Weights of a small GPT-style language model, trained from scratch on English Wikipedia.
Size: 23 layers, width 192, 3 heads of 64 (1 for keys and values), MLP 512 SwiGLU, vocabulary 4096, 10.6M parameters.
Architecture: RMSNorm before each block, rotary positions, no biases in attention or MLP, untied embeddings, normalized queries and keys, capped logits.
Training: a variant of Muon for these matrices, 6193 steps.
MLP neurons of a small language model. Each row is named by its layer, matrix (gate and up: input weights) and neuron, and shows model dimensions 48-175. Each number is 128 + 32 x the weight over its row's rms, rounded and kept within 0 to 255. Numbers have three digits each. A neuron's up and down rows have the sign that makes its largest values positive.
After each neuron's rows, "fires in" lists the words (lower case) most often at its 100 highest values on Wikipedia text that the model never trained on.

L12.gate468:086101128087081222145173155148119119103142148104170173148100128103153128171123142122101186172148102103126079160089129110183149072153089173113136087190175099157151100159109113115102178158121142102119098127200130117107123117134155079156127098125215114140149150137150093126088120096166112104102144178144117095078122127114108143128110133132106168134082086129093139158091103075111107136124
L12.up468:128152134086133190149089121116149143108146114084084076117112146148088124186121107137161168104155107120109074169115170076141109075087133114130109157169127099114120169131141108184145144123135125129140109133180138161104130168089135141178140099130121113123147122112065112115156136086119151156060157116157141075138136149137066098097066122157136150096137113112134160136132217131112147104131
fires in: "that", "names", "which", "chronology"

L9.gate156:134183173136139154064056153220155158146129154126127130126167103145143103144115106176129122117111101118121143158196129104089095090131114163128124081162136100112183099120115130140154098118126117158181105126193137107173077095128111155130090102175148108131138141094130163200162070182129150122213146095136157102130085119093157143087115144131136141124145098113114164136123041125120085094123
L9.up156:184117225089070140107144126145171111129149146145091117118152134150115117086130136181140174109072103069121146114130161219099105162099163141104125106136145196151151077097130133116120160215172163128136132175129062101127154136185119135108118073104160109113148111112162152140095140083132048130203111150076148144133129070094155155152061167186154150135121155147116115179097130095135139136185
fires in: "after", "over", "sir", "overall", "to"

L9.gate429:143124163083119140186100137098142145131057159122138160088111117145130090123154098121132135209135126166142134155128145152157145158114113131117138134131096160118078178203064126153155135146182080141117186116137158079076151100202195114058099112098096172140082079157077150180077173104113091119121135127072154135119105115146084139079127107059074091096143128139136096181076202100112065193132
L9.up429:139131101054104084146090122141082108140178109134118154105149179174120107104124109138131110145127113100198148159184113074139111142168150112156145148140167117176133152144178212151109107174120103067162151113078118131089108139137136167118145131103131152143113121205104146082163117123141153123111137103096076082114177114112133213146126135138083109179140121123095089128138129203107129097165
fires in: "an", "foster"

L18.gate162:088105146124094095131185142109159151179178095113158134144146148110154134178121131173125148139123118132109079131095140107150128128126137099090163118110157161112121165087047157146112137158103138195125144153134078091132142077115058091083109045145164103112085155117138131182091118153138140118112119175136162162113109142103158173090066180121130115148141227099043129143138145102154115118123
L18.up162:156115141132194126140138133074159095066114134144099058210111113146112080124109117144095115125150123186066142117145075136109136160121131147103207118097099086097129157104155145108110116199117130173085164128146099078119123180134198139163126090156130151125035102139132134126164050177078117154167186081152114066079088130115182103095109166151160126142101187126101129146173135085114137126152
fires in: "and", "transport"

L15.gate167:155132084086191111207105126145088118140086137102144165122075137061173151122164160197103162177182140097085152153144159147157153106134191149175099105127135089101108150096132168131146089138148096111113117149154145099121170037104101078129190119145131084160161101141082077184067106089163144155079117081101126108102114175128150066124122125130127167100123150189093103147115066125161100141104
L15.up167:155163110148120186071103166164121140131119135183165155175072146127103171136179188129103094164117134154148133142170153129120103112219095098105100095097162160119119133111157157117164139109136130122144184136173135109128112094127104160098136234175147158086129094153139093138069113129178152092098112106083086125048101097119091100091102114191153132132130118143137139139111135138114086101139
fires in: "of", "between", "by", "in", "to", "during"

L7.gate299:147083172141115108173064093135172180123092096070171097156147107124230113102159138064114136125079132117143121135115129144161111193151150104081126117084147157099114080140174062147146106163131175145200111134129164140074179090120087093161106109131129113098111112086091054087144164175156109145135124139137174109165142151103162112113121140102142143160138112128120082116122108165186138128145
L7.up299:118127158125098120174126153182087133136113146105115197149180134117167161145126154168125160157117173144158115125128161155114102130101128140113092118101103155126106087132111060117132113137057115174123090162173122142144106149118101128064169092114180144157158110123170026126124137154090125104142133082121102092153089128129166115126114078178027132168136122154143122157123110134155094192102
fires in: "this", "which", "the", "new", "it"

L6.gate149:153154190146123158138155155155163129060093171103151189110130181098164118116073128154105161131137185134142163154121113110137136121084071135118074107135160142128139124157117124116140108074161175086138131161165087159161098145145131174121134137117182140144078152110107160083110173048141041102106090120102058144105137097090142117125135093178124105099095090157101092143152103096113097141115
L6.up149:127122111115172118119167077114141155160152165129097139165123132101121133182081118129180120163124199054118093157137094129114153156127129152129108121092094129102140166154152143115120150127172126101179114128129191134123086104069145137108132105124226128138103139152096148112141093109117178152090062113084092102149120131196159178147065094140108096146077116138148145120157124179103114157131
fires in: "which", "played", "that", "department", "record", "leg"

L4.gate130:054123161179155119110119126140117088130100111140136122106121135098218127168169112090078152154152112127154073118103123169145095134095155082092128126139140098100080103101140094163115113137106124139150130085195123152143133098053106064142145132145154082107121142127130087133132196143147174161098153130132177157184154131124131179144128097114128135117116097138190145136128097140137113121123
L4.up130:107192152157138144146134142116171124166134138159120137099130182141146119169157160128151126074178132125165164179180160122097070142142106073096145137141185081126090113121155178150098173113116166096183114159155140117108107094151108123138159164137094148118134126142135167166091199119132177130069159106145172097148138075126127164134157149110170152164109103134081133108111119161125083101144
fires in: "in", "apps", "internet"

L4.gate206:162136202081107154186072179115089084127157138163158120120102143103069192094076153172067134127090126138124146110087188095153075105095197132125143092109144086132077096108124040109130140150107139158088123153178124119134149110099064124102118136107125098096109119122186108111153110059111106099127101088141162118126186120178070082131097154113169171100130100200144116140161116100097138152147
L4.up206:118118168097091152133088130115143127153153147115175155097135162068096170081076201170173100173094126097063121099110143086131081111132088187152160126056137136125050169101151113135127104055103102172109107193136107155136144122096029120117182181136133131127090120143162115085115060130102104131127105203103142111105156095136127119109103126129181160146135103145069110108152105136092189175134
fires in: "he", "she", "it", "his", "the", "detroit"

L4.gate235:178068160095154167117097174159119098089136126138157159207091182122172102077106143140174162194162173136156101153110130088171131182098154131141120147145125095128135108113113120153124097042079056146153076120150151120139158137141176129119126078165110128142122133113105195110095091091104143079139128109126139157134150146144170115120095067165103156153111090137112065190115183135119115122100
L4.up235:139135132135189172091119167145099100160124128117177171134089183102135099101162144131120142142149184109160102144142166064167136183144175108163115131096102123130099139118106106135126122096081118133139133054163094132115116169171161033093110066208127125202159140102084155121144135057127121111177104106112114111094159212076138097121094104161119151159128108157174156170160126126105119104076
fires in: "and", "democratic", "christian", "other", "liberal", "different"

L4.gate265:106124157122079156140110148067191129156094146102177127085105136115139161147119119105112176146166075073087135125104093094149138161082123145119127117143086136112146133104151092110158131187108177139160138095092147165066127151184155140151109107111160090165126150128120102125189129035119123139142132130169122151147094086107104094092138127131092151045102120125184105132098139137105148103087
L4.up265:145132161125088125139169195140149165096111170179168158092121124122207147134086160126129155133109111123190140106091073103163192120081144174192129084125130184093142101110094125130176170093087128151145097116108144180069111120151137172131120200080143096145091169149111181091116137108104114193179113144156111088156126087080128129122124086159122157078126136109150121156099202126115140118146
fires in: "there", "on", "what", "it", "in", "agreed"

L18.gate52:197172162110165223120122151147132119067165155126126130151142121047091086122083149093156129128062136096105147116123137155153116098195094182171127125137136092149119095124116117190142122101156074101108132072126130177144129132120106115150129101087103100105190178123151112152181159204145118085131142099111108154138171125166155096116131130194112124113100167144119125131132102127140082158166
L18.up52:156175197101176139102117126108121119109098096116140130103155124047179122106106116133130134220113108177049149117093110101115127086161190108115148144122118169116048105106073083118117119203120095141129131124104116124138121074138157147166157125112155109142173111129122101148142139102120108136154140128166088145108133134122100061129109177138125155137164103137164133092121106095118130130179
fires in: "it", "this", "that", "vitthal", "ultimately"

L3.gate423:113118113151108146116137118122131170140093114176126122151137074093173129172129089129142126145112179107160100148088073166106090118130117112113189062145095092084128128085126164141160125141111119125095116094146092124146080138072103146121135159072154144156127130115158156127144201165098169117169137079111142077146150121071115161119103133171141098109136091108134122090069178171189148167132
L3.up423:176117120091135125160155117186175141168070132095140097041138119160123155101127095135058128080137088135167098193122164082092175126095106133148072163150137179102073143191134122164108100107087126087128139171163104137147092165103150101128116079131135105105117231163123157148187169138120090133139142100104105147164095157085141114122134147058129125130133126180068091086098102127132124091132
fires in: "goal", "major", "out", "released", "the", "no"

L9.gate22:130161161105103162168142150103153143124060138128089097151113119182192057170117128136106181148149172148116124124169190149073135127138106097090103097165118112115095109140155107119112147142093166112149146109098086168115100144074139102183181190123140129175082061119095130162139172085134125090197120149149091120153070119104116157140083157091064119146085152150158128131143141174145125202135
L9.up22:165085098121160125126180188150146172145094157169083157129114188118128104119019115093072129150152139104141185148143144068145113128153166090099110108123131129110110145118180131118139130056096129097141100146174139113152114144117128168149108073156178104166117067120134060131211144103107130133137118124170067144123135131138109152145150116103158100115158183109132131061148151161082116175117
fires in: "this", "final", "trial", "18", "chevrolet"

L6.gate258:191099131092100114206132114127196068144108099123096176124084125120086150074079114111107118143142094089208154164084137033127139192113074103110113086096125131104154193110115190102179115089119075120101140120114077142149114111106123160116145111137202093135093156164189121146084116117138126114203118170112114138153116130143134183153089156151106093101086119168097115133171120151092155110087
L6.up258:124126154133155121144127124127112122163171148138139044147126149098127137142116082078083211167111110141143139131131094135218156166134120113123131100122168151117123110146103164194101119110130186123202070178186119138057145169136159188105171162169189105119130128116119173198119053131089109130141096115179074067179127096141109135078114090135107148081113159115110121131176139111133119130179
fires in: "as", "where", "during", "when", "until"

L19.gate451:150155147153137161146152174159128149122104095094082150107155140084093125144203144114107117138149145125093127125134157139120084200159078130197137073128092150063150175128138111155159155121113174123176080172175160120028067170119132163146057102165144130180131164100170125107115143100126110170206124111127089113169132166088167099114113122145138106087099135120184168139048110115140151138120
L19.up451:140107101149088142113142127123126124126135161090110098153154180150207177084207110216140160153105070080113173146145125097114135094091145121104171149134156142115128136120116096134117123093133098121130156111181111098063208057148148159096094151093119109104142097106155122159125132085187128100192099077096125149020056124133103113121194126155141155157173076133087175129162116093138129172147
fires in: "on"

L4.gate286:137135083119117120122186105132179122097111151142077146100122141150132152173191115128101108154095178142100112067142090120159155147188187102146155141111180159067096145103136076130126124154164150180089214170164144119102082122115117133112105147074140129175136082095125086161109142139117069136139090111132177118109077166107091190170193111110110082109058135144103108131140145080135063087098
L4.up286:098131119176144105144109052149168157146144129111145086163109157099097147114154091099117129098134144151146097122172129042107112142149129145118130161067141169127067087147135100111100160103154088133113190158146110128183131144088141159148108151148128129096139172076134143147143093123091121171092153125104126169120125171134089205070169148116062146173164096199155099177112120156138081123140
fires in: "united", "king", "minister", "league", "island"

L3.gate376:153104158111144109173132145117087115145160107142104179161117165130174113096098151108073163150128154173081164107166150148167161113120172080193131181173136092140102080202154098087112112137107124079157149124168099101142099129144153188142149156187140095142114058167167141125135123105120135099135113083137082133103110114075131191149180190123119180086144122153138113119129112131092133116122
L3.up376:176091081120143122137147124139084139116087150124162142150087078118140115046183102100125190158125057083137206148173166143123112076168127185115110136173128148125102137199134140165107132094101100105134168119110139124120103130136120080123095086099124089159112142110134122072154146177112146075138080148177115144179115107136165149097163202117176140123147067144137169156116136147158121141146
fires in: "final", "main", "bronze", "international", "elections"

L16.gate495:111077129076138102116097146101147198105067153160155144096126100114092113145128100174122104176138185153170184140151149090128154129138154126107138095134115105163130120129059176102125149043161123146191115160174131092118174150100163161219163133120154142124066098096173186087150124124169100177143067121170142125115108156134134146174143134145151121111161145160115127117124117154161112114136
L16.up495:099166101079082172170106083196106069064118118140106104115134119110184128159062143134171128117094086138097197138172111128102125147098141098083115115148056136156125117146106132193153066096152155096097096163154123133131112137125167138161124105177138122137175074202145124179125127144125101104148136125168133113154151073156108062098069141191115161143159084164105156147107123136153118115182
fires in: "after", "before", "to", "afterwards", "later", "as"

L13.gate434:124162070111128054146114121173169121149093077122158129101126108101095142125130111113128155067138109134107131134108148105104103148141156129113149185133132051137125133133103006124090156080112162109116116168179092124076052116107167149160147134129152073123190154080120090087108106110131087122172068103103097109148107089171106156170124163085110139157113205112125123176103096134099175157138
L13.up434:130173123115101162116150122114066172092218107158136093124165168151127151101145175104189080152132096154120131097112171158110135134191148103144136049149193121106171110110129087139108118168108111171135110154126148141080156219089118083167025122147048102146123076126152098118127162058111139128188100116097064120105113138117132129057140154092094136111103090142135129130130128138137139100124
fires in: "that", "and", "first", "the", "actually", "specifically"

L9.gate496:171150203122129186134078197071125114146119123124162131196113109102131123146148144165075141115113139118168102120103153191105086042138080085078122159147110156107109132077175140133078108129171149108126133119123138107115045096101108214156156137137158102157135136081187104125103165105157096143116124086202136154160099155146103130107138145121137129128109121204110132158110088130181048126062
L9.up496:121123192097154074101178133139117119091131160154133153096122101154188163166128144164093187117110167163155071119140133111149119091172171127109135091104139111107101064129150148215102153173151137220110112188130146143116119153162086104143098140086105115109145131171066104125174117134147126138152142124126119095087136117171081117148172165139080099111181148156148158194113095121139081103059
fires in: "that", "who"

L19.gate412:131097161030141124167084071087083112107113109122146149133164102160165129110112096104067087080114137167084083113127118155091148067154119130118148129108155131128193153094131126146155158178134125162130172129122090107123153061173160131149102136139134064128086125124064104149085120148096158137114175147177086157068106131113120116170111089083147133088112128143147111114119150167121128141116
L19.up412:150131159102096105120117131153131102086146066117101199117130191177174105110088076114140120132134108145134143105110128118077122073159104152171121031148094123107175119109141089111076115110145094116116159110176177095148145101156116166104104093085159104056190132133170127111133171133108131152119149103133106147159129157121160135120096140077103183104152130090083124156143154158190145124105
fires in: "an", "any", "most", "one", "only"

L3.gate377:137142142120125135148163162104146075069154162129146109118151096082145146152102107099091175125132131055098161128139139152145087157140111082094115170152135146128105113111157112175141118086106149148161152088108136163099144087134106093128140098163128135154114087109178072145170113113142141135064112120085160100128149101140147129143149092164147215111158084146116106171168118117139152114086
L3.up377:181126134147141108176135164124121139139120111122172144122124134103122145097155165091154152108124071065159094132131149142122108135175133152109109094109117193184126135206140133141107156155176135137184114150137130136109164153153115126110102124152114142113110135087195119142155084152064105100072105121148183111151120138087159139052148078125115124104119084131155134085172151061138097158157
fires in: "some", "several", "international", "press", "of"

L16.gate332:047173147113101130123111105143079143143136128145149193153175044094130113149137118090065130108146184161061144143108158099149118112189092063123159106123064090113097112144093100097120156139158162087091149080118199138119124134131120124190105138101095126143060117131115133135190147169142140146122093078110137104153138127068154107086168143180110155185089129154143133133117182078190127132113
L16.up332:113105134196157120149126131130125144125097103095151088094181143126159092149164175131135092094202136111118152086101112118076140154126145125114105125094143149128115108146123131141175156151100148197114065141113211094139133200125103179141120122140108134129136120061178121095126090063049111158168095093078139062132086155115177151141118159150145127109117112122084094132183117133157165125115
fires in: "he", "have", "which", "had", "it"

L4.gate36:156172123162155133131088129138097119131112099132177136128114073079156107148149105127110104211105110047163105110122077145148142121119145150164132141158161120058178139092133155189140134098088151145095106109198136132141101071153124125098126090062149154108135152125121111169121154193138101137098145100176120109148145145146166100072091141141141074054050114126101168110136134154165148149099
L4.up36:197104072093144198138115158132128150141132135133111127132183178145094086112121141075119114123123132180118136120123141086147130124081109140116100122089145145114101172128112082153094115083152131135104145143169061109237156163097156119169187118061117140081151155162150090118136170153103128062137080124158120125103118132068084065141163168146117143095118187170137175099137139121108111116151
fires in: "the", "appearances", "soccer", "events", "that"

L3.gate161:174136164130156133169172132064137148158134122137127140167150132072172093112088104126131095098076128113191128134181133173147128124201105070095116133088113149099138099077094152075116155171106132088111187148110170125128086158162124127060152103161164112023153139113141132140099106095150108090124172138124187106152132069117147083148064136102108160168121151175096142105111128101137150162171
L3.up161:101152073060071193066077181043113122138143130201088166102094096139110127116176127121123126132128116114106120117107120133182101126151121164167067051125164092085117074163129125175144129151125099126104118082116146099104133166159133172103135156103107103113151126099114112167090103145185177080128129173151159120159133156178108137146102128092116135072072097148110118077145093079203183139130
fires in: "a", "age", "ahead", "are", "avenue"

L18.gate125:135116170093189150151072138076115094104109191127143138108132161062147113157076133090119149117073158170118137160144158140124086168125166077184150104123141136121168110118095134153184119086131079106121122126149203124126179157135119115130187089058182114179190105147142136187136141072111151121140116175159133142157123124108102076142095091125141179119176177113095113143176104139132169177083
L18.up125:124192127106089108129155139112158129163167086135098129110122114144087167135108173123169127149164134143121144105147136152155152134118170135056149138103141165139108078178116063147125104141133087053143155132135147100143114054215127155093127198148137136133145073102114044166103132148084167100119101184133108053109090080144134115074150162169081120185130166138164121145075135092182091134131
fires in: "a", "azerbaijani"

L15.gate434:133110229090131145199078151105135083100104067155168140073110098164093152159126182109096112149091118113114116141175129172161087114102099086125163122084153143141094142140133128114139130150098125098142166130087129099100120142132101158145159142121147105145090137108118126123142129151134175074085071125144169134120132069159083118058114094121144123076107173107065091109123128113179117177145
L15.up434:151089159115078147133165104124174090124158128101144098169116102114112123164117182111151126114163107076105175167114125090091115101112181115139145109129188141184166172082133172118096108117085104132117199170160082107100153151178138176124141110123128159125133139102152091054098109155151147125132147062110107126167108098189178118161157108187106079163197146141068130142149152149145121105111
fires in: "of", "and", "foreign", "against", "unique", "for"

L17.gate71:136156112134133206144148175111163117125141212163067097153143157079120063136147151124143151116124157143121082089165128116126102116171145093123155139146144118107124120075172093131173150093077108103094119140129189140150156099113084148149128180173165056152092130142144145134132132175155153152171110123114038116131134112147164163133099141194066134105152143147114132203052096152067161103143
L17.up71:147123126142125135108115137176121121120116148113127179127120150181069150138146125142088083076122127149154146157101219108067154129087148107101116116140126144127116099175167157143112157152095113094093146124146132131127127103061109114178106125179117153093089136091118145155151114161093099151128150133103144183188147132054197094050133147131169181098134129094088118137182151149136142154084
fires in: "after", "addition", "able", "despite", "due", "order"

L12.gate131:127128147083098113207099108119120118181127125098115092103103098090121108119078113180162151176106121130122080064145112142139166103137181152125151150124202095122141108061110155129101069140053131112154126069094087099121107096109119157156124137165129112186110116138103114066092141104133160132099108134110064129109159208162142154102097093124177087163086132103135104163135129132109172149083
L12.up131:165120134101082070143143140112116107170143091073102118104115139146099164122163126156150138134105155068174176114171108070165150141121145115133128149155203125076091096106140103131091132101148152161137130076141100103131132082110131161136129155150129159172114089121168055128148162123095145121135115163140104106090171131181132149121136108205163095201147126142134148154144175148109175121176
fires in: "and", "or", "cíosóig"

L3.gate435:152115085163132098119088109089170134073078137148175150120162156149153098141125101129052189123124105128153152120134157086120140135146111140171085160079149125108117109131093056155176158134135177111129156107147129102097142170158149131116158132126106123144160162137105140171144107091042114121161149084111174145077108137160119162132039165133115156120158128097086150103153132085187184173112
L3.up435:121133122121118146105049083074111152085128147108132162167130102129119134150103162162126153174126101123128164083127091080076119059191137116174160120138159127114171127122140121144139125091168105158163120106116125156154094134165118158148125127141103124154148130147144127107115136142109081137171163110077165097130175129143110093089104109167101167138110146113085116168114148115152142151096
fires in: "in", "he", "born", "there"

L17.gate163:166126115112167167178098131203121215116124153094113068127072123156071115123153146174164073097159122095133129120110103104128084117107182157144040183126101114131182114117139151137143118152188105145121109191150095136098154113163085207073092152149096109107173143136085077140130099114106055084147075179089154140140128111104169118199141149138143165098146124130136150136131091132114122134105
L17.up163:194122119129127154137120120205158114107133084146102092106111162148121149132201133143151134124128121110132136193141137156069109152149102182106046096146131101132127138112166173146103105125061125100219171148146180120118119175143105133129156138185144063114173166105119087126111087152143132147148159100172088068167105135121143152087136124094065115106119110083156175110141101139141207122132
fires in: "that", "central"

L3.gate276:145173185168142134143081114131119109111074170161143083145156138084108129137160112177127117174148110127096196139085128161097140085111118125119164168143138069097108167101113083152120210147112132114066152168132124104122122149104104120145111070192196137133146146197182130078104139123077087119152111136120096119146138120100089063192091123141140145126162177179142113152121142119145093144121
L3.up276:191112156118083131098109101100103139111076143155130172093141085150087097157161116203139123110111096070130149122114130109091107140141103088141093149152186056089149153157102090123176159150161139149110137172081151088160122164078154075153129146100138130109134174150221134106081135109109103162138133138121105125143132151139042104144099118174149075126142135119125163122162054103160119180137
fires in: "he", "she", "was"

L16.gate264:097162118123116214075118106153160201088134117120153071127101059103182187116122150114122176179142145113165147139142128149174177136154142112082161165110113063143163138104156092111170159132152177111141122149165148133162128125103088176073078122098166094090151082123120081174169076135121071106139062155145102164064109133109079132119112123205174135091104108141171124115146100132108094127154
L16.up264:126075118134156156119115128125165139107159123155099149136103086121109124106154098159150165061134153202145183159083106095122146159104123129073099119134130054087129149108088064159051131138102082123131101045100109153117087209103144169098113097174095162136078129056156151126101128111146101101160156121178113143155130153154106099142162151141161153202120163132098145048147084101156207160088
fires in: "the", "on", "in", "he", "that"

L4.gate440:133106103086134115084159135112178090115095177159111103085106143103132151111120152079146134112148195139133113122148124130085117215162141125111092153077110135195167119149108128125144089211123105165093094165156088090121107135190155124136075081115100075136109092106124140116141124129128123103131172149139092095152062173089124112170152093117142125061143173147140087157152121075144122068138
L4.up440:182130158123131114137183114102146111170150147179096114164124129115196167151108101076207118148146146098143080100137144182098152211175109079117151098122129157121159098164101138144175110129169109157179131105165104127088071154118174097182139150179118115154117088096123133138145146134116102118168128149120065072177116178124143113137147086117103117121151176163096132110133091132179162110178
fires in: "when", "before", "guns", "claim", "until", "gun"

L18.gate109:092122098076111151149156164178145102170166171123195123160150113154175133150145071130133126135113156163077111143141114099122186117181146071125134106168166141133153109082148147084073165101179108126121069140084095142087160147144121081093119136091099166104135147131161109092185129094089152092149145097228100075169076086138125122101065153112156138135130155132126143157080106089137135129137
L18.up109:129117121101177076173071150157185081117135184125148076174134131126068085138144192127095142088116154130081092131150103131077101109136072154097121106129121098116079128142137128111094134068138107134108113180105167147103133153172135130149106119170124096061109092164061112152158132134167148170114143133122123119053076117112118147080094216090118126097153142126073136112145162068153172129088
fires in: "and", "then", "interchange"

L3.gate474:140143168183105180092074137144149104068081058153169141111168109136087062113189182156092146104139118136131165153195143132161162124084108096108197116112078132116061217148116086138135082136176118125092135186192119115139139153116147141134164140121113154126145152149163154089189149057117114163120128138117106086110159091151072087120140112142126092140093150157166148114114096106134148127154
L3.up474:173132182165111190110084126147144107067073105154142121136187103142060065138155173150073120104145137114134159153165135106135156145091133068076168111094124076102117192127116084132143116152155124100128160148184115102137153111162121120110151144122133132104108165142165105064123162054113133151139076182131109103148132078190082061140134118140144127155099154155152177131150082125148097169171
fires in: "she", "he"

L6.gate118:160176132160137090163157143166143141114126154116136144171059157110129081149111157136087111116135144142154073130134140155185122156185076123118138164128146150179085126116074118160123160102144178123138132116125127148193108129133180114088121139166064082116148140074128095126130181154130124119138157112174108164149225092100153148121093129130142112057127143081106155091144176071120169178163
L6.up118:111123104184127169146108146159202057109146151103111110157094138151111113194066184134069115064114129113083151149083103129152106121106169165170143096128056108170095144125163138151109101083104187080110171125117154195131124118110111161085142101076096077072132088129136098131144109138071137147150071106191184157133146129160108118156150097068135145111152168105164185085116151122101155152125
fires in: "this", "the", "occupied", "chevrolet"

L4.gate326:145165132096077141103126127145140136115148145166152150147079094123158159151120101023110203154111097144093149086163162169174110132163127106105135110152121149133117110104121151126147117083083167063133087112103182099119151133150134141124180114144133067093174089115211109199107145121129163111143124123116176145162156121089084048140152152166162138098139146124120108102062128140108136117114
L4.up326:151140149143144162112147144155176145173151169085184156141121068105096127082152128140129120173146117108117110149177163112206083156162128137113152105158151142144136096164119113113117105064095154124143132147121177079120134120156103111100105098136108083106130043181187133152122134125102105163148127113148164102140170112076051094109152168115184138149105094155121123076087100142085091089120
fires in: "the", "social", "total", "top", "magazine", "political"

L17.gate23:163167190147152107158152106102136128116132185107102141186106109129108162091087159142099073124122182110121197137146087135078138123120110084081097184120103131116072081119178091149147098123102134154122127082102151133129145082118172130136136135132085173144113174167167151163117097184100120150133063100118098127180145195154166148195189068133163120136150132129125158109172141158113168133117
L17.up23:138142074156149109123107110125168133071097128124121133168127185126081112041151124142129149125120189161145178111076131150136123208153137158081079164087108131114103148153085116177186129168125103173121176161126154183132194074108126245157177071123111143134147183153091130144126111048127145129127153093117088143160113096114146088111097126103119113055142091152124077147137137134091114117153
fires in: "on", "opening", "in", "best"

L11.gate296:105141106150105126129148144140118126137121111118181090131072105101110168138077167127113192125019137125139105156121102157145206124104146159125149185123115158144114145130097117232098079132158140164093053129128141151110163147101128165147099182106117124090114124160107115080141123086114157075078138140172088118076123118099147127148150125193154159111128118189098130116167112158078121138128
L11.up296:179156142110155059109136184149090145100136042125108106055112154113107129114075144154065111119071116156141147106065125097107101115111134133136109131183108132189157186108139173131125160082138125148131126141129104120072136171160168131152101077132137102149148142063167126159153146129103143089109112128217167082112139129102147109137104189134141157069092136132158120136154133153180141117162
fires in: "and", "of", "future", "majority", "some"

L3.gate454:122129111110083125157080157150124082141213118154125127163142113123152093162171144205140170174115169156129144154153051173151144191161170150178132171121101157114164131094087104151158068134086114109171146118168147088093169112117106095163143102131094111115106081119095087101108105139144144149113107179105096160130109172110074131129175096087098083146125117134149104141138105158139128168091
L3.up454:106107124153123164156095112178090084168205118128112174171149093143108058082110131171098182180069124153095140146154086190098111156122197082121140155114101161112153142202122092122177077146119080141144091167110152121123178153146121095124129095132114070155146105099098087194160088114180174123153115155121076162145182151088090107149177116093139099140132141145097162168169085118078104106103
fires in: "both", "including", "which", "originally", "example", "while"

L16.gate185:071090126172081138140129103084065111105138122101144163119128108109165122128127120111125106124081135127090192128156208136088109070129149172127163114092139102099098152162053160162080157097119169099186135145168192149134149137137118146123084109134113083148178119166177080197098177157110142108087118132208067122085146086124081094117163123155127124103140124172141143106079161114139157125103
L16.up185:110167137143079075104134131182130151080142064087100155164111141086138150095108163129132155074111184176150180145120149152086119149179134091162138146168124095129142119092144150194144140114145077104116133137134117177137164154189175157124072143121093117096183091106150165139105064066140119090140106135208164130172111117098085156115134129141114153180103137047134131112165098115156167130138
fires in: "i", "s", "jennifer", "don"

L7.gate113:170103134100101169184129135072102058148197142125144177147114114071095121157121187132129161146108153062144108163154103110116088169156173143173137123076121169080131094082106143139115138173137102133102123120150191083152079184140107074140124165084143098140096125146143077121143122164148106169159199138149118137152141139142160159131145092104133097125085158142146146113103114142140067107110
L7.up113:169160182076120157159140139128158141134195108178105135170133109105162095112150123099135236174072156132136080177111081107140116172130131174100098134120074123076134132127154097123138168124128114122098171149163131130134116128136106112153138158163158087152138120135108131175116139173152063128097110077132087098194124084148101103151081092122182118160113140160095094112146150144133108114138
fires in: "which", "where", "whom"

L7.gate15:067122157092125162184126126128129148136062145169170145132191107177104139139122157174158118135228136186101123135113160138123165119188110165161148095132144105091077125106096111112205150148105157122118120135157161143100159107096103101128093122121124114169113075077130108067162211158109111203181129089190135183131150143162144085079038120148136095123129109170160125142157173127144075163103
L7.up15:095198182103119135163105126084146112074135137153145095185093127130133085117068105137135122096123071145093131156135180060135111138115178103091163108146186077144140132145093163139117079124102219156126192160093153160137134173085173135128152091135101173146061114123183116133102147131099099104106152119112171087108162135186135099153134106130158127155093178098142107165165141152157108129174
fires in: "and", "is", "was", "it", "finishing"